Part of a small language model's weights: learned positions, 675M tokens.
MLP neurons of a small language model. Each row is named by its layer, matrix (down: output weights) and neuron, and shows model dimensions 128-255. Each number is 128 + 24 x the weight over its row's rms, rounded and kept within 0 to 255. Numbers have three digits each.
A block is one neuron, or neurons of one layer that tend to fire together. After each block is what it responds to, as a language model described it from the Wikipedia text at the highest values.

L3.down689:100109131104132136122137171114123133135138104120134136125097137151107139088145135141100151096148131139181123116185093112101098135147135101119132154118141087125146123113156160136137148127131091119122131139154124113167119157149140159154150124136100130120150129163107146107127101129177119152145115095160122102111190146127111115105173116101123117092161132153113105130093159160156142099111
L3.down1482:114112107151153105140073120155123196113097107147185148104173154152145098059143088129111142126132143075150108124157109152139142114097106152137068150126141112141147160138144123172162120154135146108105171171125111127122150133098091150168132083154112141125138088123118139169171138126162111119115119115141128158128132117137100152152179109129135097150133151144123105119102146127100096113169
The word and (sometimes or) before the last item of a list or coordinated phrase, often after a comma, such as "employers, and", "sex, death, and".

L2.down143:128153170135139117124160133097121116137104095104152124177105166163154104131146190163151067109143142125157132088104102151101085147149105120097103100123130144139144155112147127133159136126172106119140136147134176141110123127117139143105119138073144125134089167140118101107124108112131124169163132114128154126124157067123151102116107114099130090128134080115058103111152124129156138142125
L2.down349:132138119090132151144082139139100146105127142117165097092121127113132133120155173125134123117150131147160154130184161103138141139139145125160082120205085085096160120155152133093104118157181145172144142098099143111165149103161143099122109133143128180114114172072134137141097112152101160095093126127139083104114133124133121102133134085086144138112173097118122136089148100161102092123119
L2.down539:110143164090130131129128132126105093111105102136121123102163110137089130136165194126147121124153163138176090153142129143148078137137128106107070118133129161074159132136152115142111180142146129094141150135105170108135148131179128128164136141174133136113107148117106116125082086118154118171151126110122142095137125124158091144125148109103163127138141101158071146116118088120098173139101
L2.down540:096132149101114136107136155136142115124100084107168148084120087111106142145157155147156088083125133108150147110116120115118138107126129164143097094148113125155143126169136160153112181114113144116162137135109123082126115124140165118111138166119136156140127164107138084125097126139142146151151118073136113145115146078092133145112152132155107096185115144052117078159149131126130156144137
L2.down690:097152136122121130112140123120142131108124126109213104139139135111106170148120092148171168115131094133148122116118112160123133143121146101144151136114144114137104099145108111120131144121079149137147137133141120143128165051116152120120130133127078130104141092112136167101124129146125146140097118134111122138129146149111118170103177146142112151152160126138119096120193118122108069104126
L2.down1103:147134112134082134128137140124128116157144085143167124122151107156155140182099111135161139145100118100157158143147125128095106129139114150124113125092116095113131117154145106107091115120091102145131097095121067097133134087147127138159147147164137122127130118130142131134098130144118154124089141141113154161121145157123095140128168125120127113147155092134128145115158093172162099132146
L2.down1141:143143140101144103143164103121166071144139108147110154105140096125152125114147165133096125171160167138165098127161145127123102208145135133056110148112120143132135133153139112144122122114124164150107144140151141145083117136146111127098125138118149131156151173154117169101140119124118146111094182133109085123119152123163155123124146125137115168102134095137095139128137123116092118130086
L2.down1380:173154131087132092126171142165100111083078097165118132111155141137147174156150145111147104118135140115133126127157124148103124139134129171145128121111118128122088127134122152125142161125161135161140165126138102106154157134132115122140130168150137183091098153146157087149104102115140129158116158090104109120135182053151115122086134106103116119127167097108113104120116123098110151130131
Colons and similar separators (|, →, =) ending a field label in infobox-style lists or tables, just before the value, e.g. Producer: or Doctoral advisor: or 2005: →.

L2.down93:115130120169120128117157153138098123138127101134117157121149104175151160131098117117136128129138112142101123154127108124126142153104105141142144149116110111110088182113114135126132135157146082137137081132119114091151111156158132170115102089199098140135139112159150138161157139145096137138111154118117094104098100147128145139170101125119127111122140114131115156139163134104137168123057
L2.down290:133112105117160128195085129134159130110153099146116120115130131122149134096121101130142129117128150138123128128120158149163161153166139112120091129118121138103158115142158142143107151163095156142146113128119140156108148104076100110110132138120139155195126084099137110129170126139150122121130122144135154095119133080093183167110107142144108125118110110132150124118169140130088149126150
L2.down403:137146115174141141128098116121136138106150069128160159161130133114091125126147121179134105091148130140133100117138134121122131142093123142152110100118143126126144128108087131203164111116124102162124140147131087129118114136127098150128103072185125099118125143103132117066187121103123124093112105166122148167134126152132147109119130129145161123145131091122106144145138142137145093123126
L2.down479:131131124119130070147151101125147128104108131124094167094139086148148091149091117137110114166133151144081127167096121143129159164127118049175120150153165115142136125119148166119112102114123152101164143148106173153115137125131129122119126127106133109151105104156102159180098134122126154109128137153139118125117096150135169116095127150116137090137117130091165097103084135129091121132105
L2.down512:139122113128135165119093125109129100166136158098081123156106152162152123155122114143092141103097125122138096182125147121087125119091136103125162146107111117116103116093126138120095137113133111124097121102141130127101117096134140137140124105115086159145149138102118155129157164141108134131123146109081100149161138125116119081190159160120131163143152137116121120163153175120131126118123
L2.down743:122123177115128144134124115143157148126146166148153115151093116116159154111164133097143125097138135087129138123132138158123122102138119167109113096119153101109097079167100104112099130129123143123120088115108135127170140142134114090128136125172102169147082139126143121099135143152137174109125093118150174137107086128155114126127146091129120130162164187182093133167117160101128100139161
L2.down865:129129140105148150115109110133161101095157145119102097120153103094127165129096106124135110131113169154133079193130117105116132099136131099119097146111136153118200102172108143149156093144143077123130136134171139115127132114148146090125091134097111105130145183125147111114147123104144155133083127130104082108139105103114123106117169138123099166132121135132172098129127141108114150129098
L2.down1070:105133143128139120162164125159147156133136187102095126102114133150147141089139150145147124202137125072129145136127119129133154146120160099077111158144119085081110150116144100147135143164107156130139113131137152123135112134110147146105173131144161141117131162126106108165117107136142134107107108111141136139100143130182129096153113120145127107095122130111121143123120108122127170117077
Mostly " and" (sometimes " or") joining two parallel nouns or adjectives, e.g. political and social, irony and sincerity; also the word piece "tri" inside words such as matrix, nitriles, Katrina.

L3.down1125:065117146116141127113167138130122136123158127102129145115138145114133107114145108131152099114128143094159099128120068132139128126182156131076135141175133126152152115107087117154129155156142114114129088125119117154129136102104148136143137110122122109131091099132148166085143095119110137124165115153151112108127112108152112129150159124120167101126082134166146149151166134156139123135133
L3.down1461:110128094128155153142149110103101131117110133130145110110090162155168106130067136111126078062124154116161108161128151096113101119139117137130118147100097146128181146099187112141118168158188111137166109122094129158137164134166139152132109117106102132133090134139105171096097110128080159090105165126164137086116118134087186122130119112128125113136105091124102148107098081120130128139103
Structural and formatting tokens inside Wikipedia infobox-style lists, such as www in Website fields, the / between coordinate pairs, and bullet dashes or Website field labels.

L2.down706:160124155153094140140167198100155132070099141153130170127106100162129120123110120122136084111095098135096130104174089129147172116105134130120141097133101118114146145119131113142117117141108151140133176169155100136167125157147157127086167099153117076130141128144108109101136124129122136097117079188147145137156141119151152135089129162117092159149145116140153084103133115159144139135138
L2.down791:150135131085124102117132100136107140132107073135143175100161132108167137132112103075125161187174145125116133122113176095119152121114128147149110101136112120118128118130160099138113143122163153090098101119133121147123116127150114066140098118121106117130138138084105152111089130143113139135167152155121112121095104130107144097152158119111147145144117145122165140159116136131135151103197
L2.down841:127135158138188135140120143111103101129137117096135159181146116106097159114113127135139153066132128097152134126155126143116155137133157095099138100109154127139136125111091161104099132152162100154145164132151132071143097120130111164174159104133147153086117126158150126127120103146139120110141092127145126130116140133149112081116113155092131176081124123125145136140140124119135117120086
L2.down1133:142122126119130150108134153148127106142103145171121137158114166123146116082109129135191123118145167129167182112124123131108127121091140107112137102142119106097127154122134133112156146075137094154116156133130136145114145119103113102123125150134088144120135139149170101110151114123145148106119122126133165125120121151124127173145166133136122134174123112135130180120111089107112151130129
L2.down1154:122129149132142130152142104158134125126141094101135138154102127087146175126112152145143117144082155129149116130173162096105151139106107128154116112099092100131158126126150155132139106164116115154121138098143102166142130164146133153133149122133101093133143103120107150154142091143152079108138094153149115125135135117114155108106160097131143156093132141128140159107127184185134140120178
L2.down1319:163123098141127111152108099119103099094094167141152170124091131133145080125137124128140126158131190160186127126134151078133088158131156119116112085167143147137135156160151113124111155120171142136124138152146124156126108126142110134059110131113120123131134146107129151113115155145103181082162110159111123150156162129142123149109130107141151132173136115136128122125130083146086116124141
L2.down1378:136151161111150069158141081120158135133147153109158154148123106096118114137150122083145116117102153129138127169140129132155124145115097173128158107180127099138134133106122142104103140115133129150158155123167157138103162141154139098141135132108115169173126099111124153120111122108185127154140156122119090124046127144151157123077116127131097120117150179144150127151151158107119125119135
L2.down1440:143128125140139121158146099126134117104172108130127118143123128146099123131129145151085104115067162140127149098110129118141131148104108108127119132103123117161143106155135136097142174163131168131105173102171132168087123134184143128119162141127072163126090097124110137128184131122131156133178101148127127151094134143152077161134148121135155129117148139104174161161115127133175099129131
Suffix pieces that complete a split verb stem, such as -e, -ing, -ize, and "of" after action nouns, each expecting an object next: integrat-e, sell-ing, creation of.

L4.down147:082127127122120148128135134107168076147117117130125137110108118125155129124094140123164110154159117122118134092124102090139127148129158123117125167156077111103117118125137154100111109117117123138146076167142124205111124136107134154151110129144134092123156126096163151123122123126096131165073169132103154128131183115162095164138155153101097134080121146138117119131158153133123078127115
L4.down347:121131122094101151147103120156120154134106140111125153128135084106118114081109146155083148110134106131131092170105116161130158149078142151127084116123119128126132136141109121109140135096149175133179108112112137135109132145152131158155102158110130144094160140157118097138167106133081132073188122079106137090146180124105108129149125127101122138084127148138158116136100129160130137133113
L4.down407:122133129166138090095105146122143130157119169115138196118146130143093132103114161126071098175110155122155097163137144165131107130122132136094104123105109130144087138098095148120113140128166124139123156142149130094155124168103130138159131131139127154123143172159160122149150109140081149122146086088106135146123154114163114139138121129099089145101115106125118137105139130155099112133167
L4.down995:141154132116130158144128136123094117145091086151108139125161108128133117110160125103118119112100112110135114169123150139152112185111115095122124138110130158150115105098105146142159161107139160137134121139144154094101159138164088141160111099114092112136108136131175112125119153129122140131192163127102179135113150085122139144114131148142107146120091137154143133114143153142111134121161
The -ing suffix that completes a split verb stem into a gerund, often after prepositions like by, for, in: gather-ing, turn-ing, secur-ing.

L3.down175:116123109143162107149110110115149089115164100099152131110125179133116117127154117160119113126179122083140098129159119114128114123122142116082110121140119116108153168159160103119153124092170161127122115102126137106095125107081106147135109092177120146094151097145117113080099119094099110116131143117121117122132146072153076124134110128165128096119162130133072098132157069133137131124147
L3.down754:138118112143146114127170172117128135100124122123107126119120140105150152142075137131127153135108073112111172117189121134149109095141095118132134163177115133115129104092106158128126161168055124135129130136170109127132086159109155169129156152144121168132170110140137103178122106128126125150113123125142145170163118126134082168141118115116118150126106139119125112119120140132087123114107
Third-person -s endings of transitive verbs in plot summaries (ask-s, meet-s, bring-s), plus words like with, both, to, accused that expect an object to follow.

L4.down343:047091162098121167115131126170135171116157132134134126145100106191170145145139071134075148087126112122119136143148090123138127149157133144129172154107111167086103116122108102117129150201152103165135122140133110137132130104115133169125156136143129164116120111169160129114118104127145140118137126140127123192107148190097145108123176158133129168140135175129136153129105170114102134113095
L4.down486:095119131142113148105100133139115141092133139138109139199118096115148116162148098138090170113149193118154136117160132112087111153106115138144168150093100119136132144105119125111112112145123054138140141115150107124148170161133087144131088155148127138129122133137114129179156140125100130091149089128127169180147140160106133149127152145118116150124101109121137130148139135116110080141135
L4.down1011:110118104124103089147078133100137177125114167123133151192132087146125139139161098118111131139122167131113114161159130148102119182117105157150190102093111110131114139108134097100107118126113100169116128117163138132148175147087117123099140115123114137126131143130128092150115112132111160115145118142112104134146190175135157124126126119125122112125110150155162145123122163107088102122120
L4.down1060:132141115146160103133135164147122152110135111116149152144129091110174171148198090141119160122132138122132152176122133130130145136179120141120130093092136138118105148122120158133129117137110144103118137063134158113145118141136120133093101124105108180140125090117167125160120134143124087155148134128102138154122139145133097097129141129149106132109111159123149161131137145099074077128107
Mostly "and" after a comma, starting a new clause or final list item, as in "2014–15, and the attendance"; also "which", "who", "but".